Weights of a small transformer language model: MLP 1280 GeGLU.
MLP neurons of a small language model. Each row is named by its layer, matrix (gate and up: input weights) and neuron, and shows model dimensions 522-617. Each number is 200 + 30 x the weight over its row's rms, rounded and kept within 0 to 999. A neuron's up and down rows have the sign that makes its largest values positive.
A block is one neuron, or neurons of one layer that tend to fire together. After each block is what it responds to, as a language model described it from the Wikipedia text at the highest values.

L4.gate35,218,193,145,193,174,191,236,212,196,202,191,219,144,210,153,185,225,173,207,234,233,188,243,138,212,212,172,167,185,186,250,223,190,229,198,188,204,187,174,233,201,183,183,198,193,186,200,198,190,195,177,256,227,129,178,229,217,241,271,175,205,202,228,228,174,179,182,217,158,209,172,194,171,207,159,225,242,177,208,145,196,215,192,227,170,164,203,219,171,222,254,224,198,205,227,187
L4.up35,199,175,149,203,173,254,152,180,204,204,218,252,189,188,223,247,222,178,196,162,201,178,172,173,202,247,182,244,226,168,172,177,183,193,174,204,226,257,250,166,173,191,223,196,281,229,192,186,193,177,167,284,233,158,260,230,206,236,223,174,132,176,207,235,206,125,277,180,166,224,189,248,236,160,208,234,218,236,183,218,140,148,192,256,234,242,168,192,257,210,255,211,192,212,196,159
L4.gate107,179,132,200,216,195,227,205,204,179,193,185,188,211,199,175,249,118,170,159,164,259,187,236,173,173,220,148,182,201,181,144,192,173,185,198,210,179,217,235,149,248,252,210,239,179,167,176,197,154,183,180,213,170,162,147,214,199,227,201,202,220,219,193,189,231,153,247,182,207,211,195,233,258,165,211,236,226,142,202,191,210,211,208,185,167,240,204,160,214,230,185,149,158,155,203,161
L4.up107,201,230,181,209,221,206,181,152,163,138,194,197,216,211,200,248,204,203,232,217,191,207,221,212,209,189,152,243,210,168,172,170,195,186,182,216,196,171,183,144,117,170,208,196,213,217,171,194,214,182,198,186,131,194,210,196,194,132,278,143,167,239,239,190,169,180,200,221,203,202,205,173,150,189,227,144,182,172,192,169,195,160,155,174,171,193,194,228,188,204,149,192,237,165,225,169
L4.gate648,227,228,205,223,193,270,191,231,189,201,178,216,209,222,201,150,186,223,226,137,232,188,170,188,206,234,200,222,204,210,220,184,160,220,175,194,213,217,206,184,210,195,169,243,184,196,195,176,173,215,163,159,214,205,254,182,241,231,242,241,187,188,259,202,160,185,203,197,152,205,182,231,258,211,201,196,186,210,250,211,183,204,234,156,195,216,205,246,223,206,221,195,207,229,172,247
L4.up648,227,180,199,187,190,236,226,224,196,211,150,227,174,208,165,190,176,231,231,231,198,253,214,235,233,167,174,217,225,242,209,214,145,157,238,186,187,202,181,205,203,192,193,223,205,206,227,156,206,224,155,218,206,227,180,167,246,217,184,196,204,142,252,234,179,206,241,238,241,158,189,192,231,206,172,237,227,200,203,204,221,200,170,200,214,161,229,196,183,162,255,202,220,210,144,134
L4.gate866,206,227,217,183,141,225,156,220,242,137,216,235,210,213,230,143,196,171,224,212,147,230,205,191,196,156,127,130,185,201,233,186,205,244,155,222,216,171,230,205,179,241,175,178,155,166,198,159,197,226,118,118,265,210,169,206,276,201,195,175,207,216,131,194,213,145,206,167,213,212,190,206,216,184,179,172,224,220,217,208,235,200,163,156,170,219,200,228,201,184,224,209,183,219,212,225
L4.up866,214,197,166,205,197,193,182,207,219,154,132,238,248,192,211,184,188,230,225,182,225,195,183,206,222,212,198,198,177,211,198,193,166,192,185,211,165,179,251,233,184,251,231,192,188,226,170,167,135,248,160,179,256,235,184,182,210,170,198,222,239,209,219,221,175,154,191,182,145,221,219,172,197,213,163,207,198,190,277,201,261,193,200,215,164,185,241,175,172,212,231,222,186,210,256,210
Responds to: Acronyms after full names

L2.gate442,189,161,212,211,129,182,227,186,200,256,251,220,166,212,192,201,158,217,282,125,253,201,185,130,218,237,192,186,181,131,153,188,165,257,193,141,138,220,229,182,181,200,177,186,193,209,193,192,239,205,247,189,181,263,199,139,179,196,228,187,179,205,210,220,181,205,177,161,212,183,215,201,241,168,239,217,200,182,182,214,204,204,233,198,262,198,230,169,224,214,201,186,153,196,163,190
L2.up442,155,168,234,156,132,235,202,249,230,209,212,154,263,197,213,167,181,226,215,242,201,224,240,158,197,251,188,180,168,205,168,196,199,170,214,166,184,280,145,182,179,202,227,206,152,181,158,155,194,197,186,205,207,178,224,201,202,169,211,219,203,188,167,226,197,192,212,225,175,218,246,247,207,156,255,170,190,210,149,219,123,172,218,199,216,215,200,171,190,204,224,271,242,248,229,222
L2.gate450,200,235,180,202,213,185,203,241,245,186,194,258,152,177,178,203,172,224,267,189,216,181,247,197,211,175,144,188,196,232,191,226,187,198,196,191,281,170,206,196,202,241,200,189,179,208,217,180,231,165,179,159,123,186,240,217,179,168,175,201,224,202,230,211,174,184,185,180,179,193,210,235,181,185,209,230,246,150,177,198,263,219,178,225,275,210,204,149,182,226,212,205,207,212,130,212
L2.up450,198,199,179,182,275,204,182,207,182,194,202,167,222,192,203,196,241,205,172,186,224,225,267,202,209,170,148,240,210,213,223,169,186,234,187,208,183,216,145,186,225,224,240,185,235,238,200,256,242,214,194,180,248,186,234,165,201,215,157,186,231,187,241,183,237,244,219,153,214,113,245,176,180,148,213,205,227,242,177,219,203,201,227,226,230,219,210,175,238,217,260,262,195,188,169,203
L2.gate606,207,212,198,189,148,203,237,188,170,234,268,197,227,231,190,226,170,222,210,198,186,177,194,216,200,201,193,180,213,236,225,143,179,174,189,218,222,153,178,225,216,211,210,197,221,195,285,228,208,163,192,241,178,186,230,157,189,188,210,169,191,227,177,170,122,200,196,164,167,123,221,227,202,158,224,242,219,211,196,240,182,168,212,242,195,215,218,153,206,200,199,221,188,262,187,215
L2.up606,181,218,173,160,244,197,212,243,203,190,212,248,242,171,244,184,179,208,193,152,223,207,225,202,217,160,146,213,143,203,203,208,254,193,222,255,168,238,193,192,234,208,158,268,207,222,134,200,185,233,133,119,216,213,180,208,213,239,161,208,198,195,206,183,261,196,226,231,245,252,222,214,196,177,179,188,160,171,176,179,225,175,194,210,183,247,224,181,162,204,261,151,201,190,202,175
L2.gate622,221,143,170,211,195,140,209,185,203,234,220,215,234,149,171,219,231,194,196,162,196,184,209,184,157,262,152,194,195,236,151,143,214,234,213,160,237,194,149,249,144,169,203,183,203,163,205,240,280,169,153,228,177,217,190,184,202,191,148,220,223,182,217,191,175,212,182,238,210,211,194,199,203,162,245,196,215,180,195,174,159,170,214,230,177,203,179,229,227,257,220,203,217,222,240,235
L2.up622,124,213,208,173,219,161,273,181,246,211,211,217,197,210,172,225,216,232,145,207,140,223,272,194,199,172,158,222,188,211,208,224,214,192,228,163,182,177,147,145,163,193,241,152,240,207,214,250,180,183,202,188,179,189,232,134,228,253,185,175,212,194,217,198,182,170,215,175,244,193,200,198,185,190,197,229,193,128,174,226,196,192,214,165,195,242,215,221,173,218,211,247,228,189,179,155
L2.gate646,255,165,262,184,173,174,231,197,156,224,206,190,242,210,203,215,190,230,165,196,199,216,205,146,151,213,199,194,164,163,246,209,221,238,164,185,212,216,171,200,220,172,225,179,198,189,215,274,247,184,213,200,222,162,136,149,185,231,226,235,226,161,214,201,231,171,218,200,225,199,184,195,203,168,231,233,166,146,221,223,182,169,247,201,235,207,191,219,164,197,219,185,152,225,213,181
L2.up646,242,217,186,205,171,192,234,163,186,231,187,186,206,190,205,227,205,243,198,233,211,206,248,202,176,178,253,178,200,182,206,149,172,270,177,218,225,178,141,184,208,188,205,179,212,188,207,239,288,193,165,219,155,148,228,129,171,153,187,194,240,137,238,188,231,183,174,166,225,194,168,150,194,186,230,163,189,149,151,228,206,152,234,189,186,218,226,210,161,174,217,184,158,241,198,174
L2.gate896,195,183,202,206,185,169,227,177,213,182,179,246,166,155,197,174,174,157,158,172,231,152,186,184,216,177,213,195,221,131,217,191,221,212,244,189,249,195,202,195,181,269,162,125,198,191,191,227,160,171,119,209,232,236,162,156,195,156,233,196,252,214,217,187,174,198,253,204,209,163,184,142,211,172,206,178,233,167,223,230,163,223,266,221,222,208,172,202,184,252,216,233,181,214,231,155
L2.up896,185,225,216,215,156,197,186,119,232,147,185,191,200,218,153,214,204,196,144,210,228,202,249,166,200,173,253,177,177,157,229,162,207,262,239,198,232,164,180,202,202,237,164,204,158,146,218,217,145,184,182,251,245,172,165,213,138,204,168,244,242,197,194,191,161,151,177,176,162,204,162,174,253,168,224,209,200,198,222,272,179,240,216,166,208,191,205,186,185,280,172,198,160,248,188,199
L2.gate943,199,166,207,204,209,234,211,197,163,184,208,158,225,210,178,215,188,191,237,191,197,243,266,195,186,221,189,215,190,194,185,249,185,171,273,198,179,214,226,231,162,229,184,187,208,219,230,236,185,230,180,195,212,246,145,239,164,177,194,269,215,181,230,199,185,215,234,133,235,180,191,242,223,219,194,195,211,172,173,178,188,176,188,254,215,256,268,193,216,191,231,201,204,179,217,190
L2.up943,209,194,187,216,162,236,169,206,168,200,188,230,197,220,197,235,180,234,217,190,174,234,232,238,188,215,194,208,237,221,173,192,191,227,149,167,168,222,238,200,179,172,231,196,214,174,175,222,221,198,192,232,232,191,117,214,164,174,201,204,194,218,209,216,157,151,175,158,205,191,176,173,247,257,216,200,232,201,197,191,238,207,200,128,222,212,212,138,222,226,172,194,154,164,147,207
L2.gate1087,186,209,176,203,190,166,211,226,197,204,235,175,199,219,188,241,239,236,211,132,262,171,227,198,101,169,160,172,218,163,228,158,178,220,186,191,173,179,151,193,179,244,185,222,209,179,247,195,197,188,176,220,182,188,213,212,188,189,253,210,206,189,245,191,214,194,238,229,212,164,165,215,171,246,174,201,208,209,188,178,189,207,246,185,186,185,225,185,191,235,224,244,245,188,162,182
L2.up1087,193,147,169,144,207,222,212,158,214,190,230,226,209,211,217,220,184,166,135,209,178,183,192,185,203,245,260,194,200,207,191,214,189,205,242,164,168,222,206,192,183,190,167,203,165,77,185,195,226,135,206,293,208,216,186,189,220,198,180,214,185,231,153,238,152,175,173,140,201,192,176,206,192,223,276,179,226,226,204,219,165,186,213,214,245,248,211,216,156,217,233,176,207,212,202,232
Responds to: Uppercase word-start fragments

L3.gate138,200,251,248,227,124,200,277,121,177,178,208,222,218,200,178,195,179,148,189,183,221,145,187,130,186,187,262,276,156,210,170,166,212,174,243,233,208,188,236,187,148,211,210,170,202,151,213,222,176,183,155,213,172,184,195,206,198,234,222,171,230,157,253,183,183,233,200,204,234,198,226,237,259,155,215,198,245,216,206,264,175,201,174,203,168,183,194,171,257,201,157,212,167,233,208,194
L3.up138,248,185,203,241,200,199,210,217,183,214,247,196,189,197,191,209,164,201,171,195,198,204,199,159,200,204,226,247,180,224,199,150,191,253,238,214,181,179,244,221,184,181,176,183,145,169,226,209,210,196,175,189,233,220,181,152,158,213,189,171,147,177,213,219,148,195,188,247,187,221,171,214,216,190,218,192,256,156,225,232,208,256,248,202,197,232,241,160,189,214,154,236,206,270,169,208
L3.gate943,179,198,199,210,178,205,230,211,200,148,215,233,207,222,244,188,233,200,142,134,218,192,205,197,240,160,199,221,189,215,232,210,175,200,192,208,238,215,166,185,176,214,261,202,287,136,240,258,188,164,98,199,190,201,190,194,254,200,196,212,222,205,246,126,236,170,264,207,211,197,189,176,208,163,189,206,172,176,222,233,202,195,214,188,172,217,193,209,199,187,188,211,173,153,221,205
L3.up943,204,178,237,191,141,244,224,198,219,212,238,195,185,198,201,197,204,197,204,186,245,206,162,194,194,177,242,246,179,209,231,216,234,134,247,212,200,207,213,145,166,233,159,215,220,197,188,228,168,221,176,169,155,189,200,241,212,192,200,210,148,172,184,192,218,199,203,206,200,213,253,176,186,181,126,216,178,236,196,228,239,201,178,147,182,184,201,224,221,166,165,212,185,187,187,172
Responds to: Acronym-final capital letters

L4.gate48,157,250,254,176,182,246,195,181,157,244,209,148,231,183,212,215,238,244,209,199,200,219,178,169,191,211,225,211,204,182,209,210,197,192,187,245,218,187,221,218,186,206,222,229,268,233,217,186,212,162,205,237,244,191,203,167,153,262,214,184,218,162,244,207,220,251,229,189,207,217,236,176,184,219,153,167,204,192,201,265,192,220,170,206,164,191,193,194,195,160,134,252,207,156,194,215
L4.up48,147,221,176,254,230,201,177,183,246,199,182,224,199,222,255,201,179,221,111,190,177,214,209,202,217,226,223,201,189,183,265,191,220,220,204,186,226,202,208,193,192,195,202,177,225,225,185,174,169,213,134,227,254,163,222,181,211,179,144,184,210,225,194,201,89,196,147,231,205,208,204,184,197,231,178,158,228,218,241,249,199,195,213,174,165,206,203,222,173,270,174,189,245,156,220,214
L4.gate536,213,205,175,179,210,186,207,210,178,192,160,175,253,181,147,216,140,188,238,183,184,175,236,183,212,215,231,228,168,257,186,154,165,201,192,189,224,215,196,178,214,159,214,202,211,169,164,177,223,152,171,188,213,187,248,229,148,199,211,187,246,219,206,165,161,176,209,211,184,183,188,210,185,193,196,198,183,168,228,220,223,226,188,214,203,206,114,171,156,214,238,199,172,235,180,195
L4.up536,163,218,186,192,162,195,188,166,137,184,187,207,219,150,183,162,194,215,164,235,168,153,218,146,207,178,230,221,176,175,232,218,195,178,201,226,158,168,210,210,186,248,171,210,234,184,249,199,209,251,137,149,165,234,188,210,206,163,173,213,206,178,173,205,218,235,189,224,238,246,196,236,201,172,203,188,188,206,229,193,263,221,175,274,156,144,210,212,206,179,218,263,151,196,223,165
L4.gate1142,229,217,247,158,196,247,206,180,232,187,181,135,234,212,178,183,175,214,223,206,210,179,168,242,181,228,199,226,197,211,206,242,207,234,235,236,256,261,223,200,200,200,201,224,214,204,221,204,179,177,216,302,182,209,193,127,235,231,225,172,195,198,232,179,204,183,214,220,189,190,183,167,159,183,170,173,199,153,233,179,175,194,184,162,173,236,242,174,185,228,111,184,224,256,166,214
L4.up1142,228,222,201,185,203,143,165,154,228,231,184,210,160,214,126,157,167,235,238,198,253,210,177,247,163,219,173,155,146,223,197,165,226,244,221,212,210,214,277,189,195,221,216,216,187,194,196,252,184,184,199,252,226,163,237,186,261,237,166,180,177,267,168,199,215,207,221,202,210,221,178,227,182,184,226,198,144,239,224,267,176,270,171,172,204,242,206,215,186,192,144,227,220,217,170,256
L4.gate1261,203,249,203,195,213,170,254,173,188,238,185,278,131,200,213,167,203,179,220,199,185,185,224,200,165,213,214,176,188,183,226,226,228,191,164,226,221,189,195,201,256,204,187,233,237,211,148,247,221,218,171,164,177,196,227,237,176,146,222,210,189,229,202,210,233,187,253,178,250,231,202,216,176,223,141,181,191,174,207,197,240,204,153,192,170,192,199,202,200,177,193,215,226,220,194,278
L4.up1261,180,173,108,155,195,182,221,190,235,163,176,219,186,182,198,187,167,246,194,246,196,158,215,210,177,248,220,167,163,230,197,184,185,216,228,210,229,213,208,165,214,228,192,230,108,168,214,193,208,298,185,232,169,196,191,198,198,220,252,154,252,204,210,211,194,226,169,234,194,162,211,141,244,183,197,135,180,157,213,256,195,211,210,171,220,183,186,178,211,199,234,189,177,221,182,229
Responds to: Post-noun "of" preposition

L2.gate174,243,141,193,194,211,250,182,134,140,158,216,205,198,165,176,174,186,206,224,206,203,212,167,197,196,197,173,142,230,258,213,199,187,209,190,159,227,224,133,182,204,180,262,232,223,185,191,190,200,276,227,202,175,192,198,168,222,238,181,159,203,171,178,227,208,187,209,205,183,159,141,204,172,221,156,203,213,195,172,238,202,199,189,254,178,224,186,248,215,167,231,238,126,196,237,190
L2.up174,226,177,237,234,197,242,186,216,127,181,198,192,194,202,239,146,204,155,229,218,207,188,255,246,212,225,233,136,187,231,215,169,195,204,213,163,208,217,213,213,213,226,202,212,186,158,203,222,228,231,190,234,152,201,230,197,172,230,256,191,164,223,175,252,201,199,195,185,208,156,174,246,218,144,179,195,215,219,223,229,187,215,220,186,250,205,225,158,142,244,229,146,198,162,184,196
L2.gate500,222,230,199,157,198,204,176,203,194,225,225,234,164,160,286,205,169,199,218,240,182,224,207,180,215,197,154,216,190,220,183,219,204,164,202,211,230,215,220,187,248,131,140,260,197,201,155,204,150,193,218,193,211,232,205,180,185,224,149,198,159,172,210,193,191,212,234,205,186,208,232,242,194,180,179,213,155,175,182,186,253,192,197,199,208,165,211,225,202,147,202,234,144,151,192,206
L2.up500,179,213,226,174,218,173,213,247,211,233,217,184,153,178,231,191,189,177,197,205,185,256,177,206,149,240,181,201,220,227,201,225,205,219,183,214,240,221,198,159,177,219,224,246,219,228,146,236,166,173,223,178,238,213,184,176,179,182,193,231,184,169,203,252,176,196,204,233,212,175,207,214,207,236,157,190,197,211,210,214,229,197,189,235,189,227,181,256,255,156,167,234,170,204,185,180
L2.gate831,159,170,233,207,202,215,186,216,252,194,183,192,208,199,231,203,135,186,163,211,187,127,203,215,236,186,217,170,142,191,241,210,174,222,233,193,225,201,206,248,199,196,215,239,168,176,238,192,157,199,169,255,197,122,250,187,244,220,235,219,220,148,257,208,202,222,162,193,208,169,236,193,153,210,162,221,195,206,196,235,235,150,257,144,180,196,174,204,197,191,221,196,203,187,189,180
L2.up831,152,192,194,144,216,265,195,230,190,231,201,176,192,182,228,181,187,202,215,229,126,217,182,225,147,135,177,180,229,233,210,228,210,138,143,186,192,170,169,242,172,205,231,147,221,199,172,211,200,226,173,239,212,183,219,141,198,227,195,231,186,154,193,244,184,190,233,229,253,181,184,194,203,260,131,175,203,173,220,176,226,205,166,184,151,178,193,236,170,155,226,209,189,185,164,218
L2.gate845,214,239,201,182,240,154,240,222,185,161,189,207,156,112,186,195,222,196,184,229,187,275,192,176,166,237,191,156,157,201,158,193,189,203,149,195,201,228,171,196,146,162,215,206,201,257,230,201,155,218,237,207,170,214,157,128,141,128,214,186,191,266,198,192,232,155,238,201,174,212,203,244,202,240,125,261,195,216,198,162,200,164,176,219,194,202,176,181,227,149,205,150,215,180,192,173
L2.up845,229,216,213,193,220,227,201,211,199,193,160,214,195,242,258,174,165,207,261,202,204,254,148,190,226,181,201,208,218,160,212,186,197,193,204,227,201,226,225,218,209,257,211,212,214,209,246,190,192,226,184,170,209,201,218,198,194,178,203,142,206,139,202,233,193,126,229,245,203,239,213,225,216,211,154,190,196,197,235,213,250,184,175,199,119,221,186,188,194,155,266,194,185,255,249,207
L2.gate938,143,144,184,191,225,194,218,230,203,186,149,185,235,237,197,201,162,160,181,219,202,208,185,209,192,177,205,161,215,182,194,236,193,190,244,196,201,235,284,195,171,235,120,203,193,153,217,188,256,186,207,150,257,202,294,178,171,178,167,227,209,219,156,240,263,207,180,163,211,247,216,225,185,235,183,187,232,220,211,165,173,204,201,261,174,250,133,213,194,224,175,196,196,187,208,180
L2.up938,253,221,220,172,213,168,208,199,233,199,173,186,232,156,182,192,204,176,206,241,226,258,206,221,162,204,201,177,209,191,187,181,212,165,158,186,174,208,225,230,221,221,179,210,211,162,166,220,192,179,174,185,196,232,183,218,198,185,164,218,233,180,174,191,211,211,155,234,181,202,258,266,143,138,195,164,176,218,205,186,173,194,204,205,204,151,203,234,214,168,134,164,191,143,217,198
L2.gate1229,239,167,232,201,166,217,226,257,235,199,216,227,181,200,160,140,216,236,215,179,191,247,217,182,191,202,186,190,230,205,233,176,208,212,160,215,206,255,164,199,151,221,201,190,240,246,204,181,210,173,140,142,165,238,153,149,162,188,209,213,170,148,162,175,191,179,236,161,232,179,188,239,195,138,219,238,231,220,211,191,195,247,237,247,199,225,221,206,202,212,146,183,177,179,207,195
L2.up1229,209,220,207,189,123,213,209,239,180,228,205,238,272,179,168,197,214,237,233,153,214,275,212,179,184,143,179,181,170,172,187,224,214,145,213,196,229,228,164,215,188,252,249,205,223,188,252,163,199,183,198,159,193,210,192,181,209,184,190,196,145,232,173,185,203,204,213,154,203,181,192,231,224,173,181,175,149,195,226,181,212,207,194,247,263,243,177,205,220,215,121,207,207,247,235,193
L2.gate1230,187,209,186,230,204,192,212,218,196,205,199,183,136,153,208,170,206,205,142,224,261,256,162,202,166,234,139,180,222,240,193,190,193,211,237,194,237,215,188,203,147,199,220,226,215,212,212,199,116,226,237,197,198,218,218,142,174,166,226,215,220,200,233,171,231,185,193,204,168,197,233,245,198,172,181,184,210,166,198,195,182,187,216,169,169,225,145,201,205,184,233,189,209,237,187,225
L2.up1230,178,143,189,233,155,181,217,241,220,198,192,170,177,214,202,204,242,211,203,193,207,202,209,196,170,152,210,172,162,224,246,222,168,193,240,279,195,203,181,215,182,201,247,216,218,237,194,195,157,223,272,198,220,229,251,225,163,184,208,206,206,155,246,188,193,200,227,158,221,223,230,221,190,188,168,190,222,249,196,217,264,176,198,161,173,205,201,202,177,182,214,180,209,157,200,223
L2.gate1257,204,264,194,150,251,226,211,219,219,235,192,196,184,222,178,251,212,193,199,216,191,193,256,233,239,159,189,243,176,279,175,214,218,229,168,175,202,182,191,214,188,204,199,274,213,197,219,253,183,166,161,240,186,197,170,135,170,191,179,174,199,209,160,183,201,198,170,235,218,195,202,199,207,184,212,241,224,218,235,200,191,224,230,232,174,177,174,167,212,136,166,210,175,198,217,197
L2.up1257,260,232,181,151,246,167,172,229,218,233,170,186,195,184,239,243,168,173,145,206,216,251,230,216,208,226,178,166,216,250,207,231,224,220,165,191,206,223,221,261,196,214,212,226,144,202,227,182,203,216,156,221,176,166,170,212,172,164,153,177,217,203,195,166,202,226,154,278,189,213,172,216,181,197,191,216,242,143,211,229,201,158,253,230,174,163,187,198,238,210,160,152,213,170,146,193
Responds to: Of after titles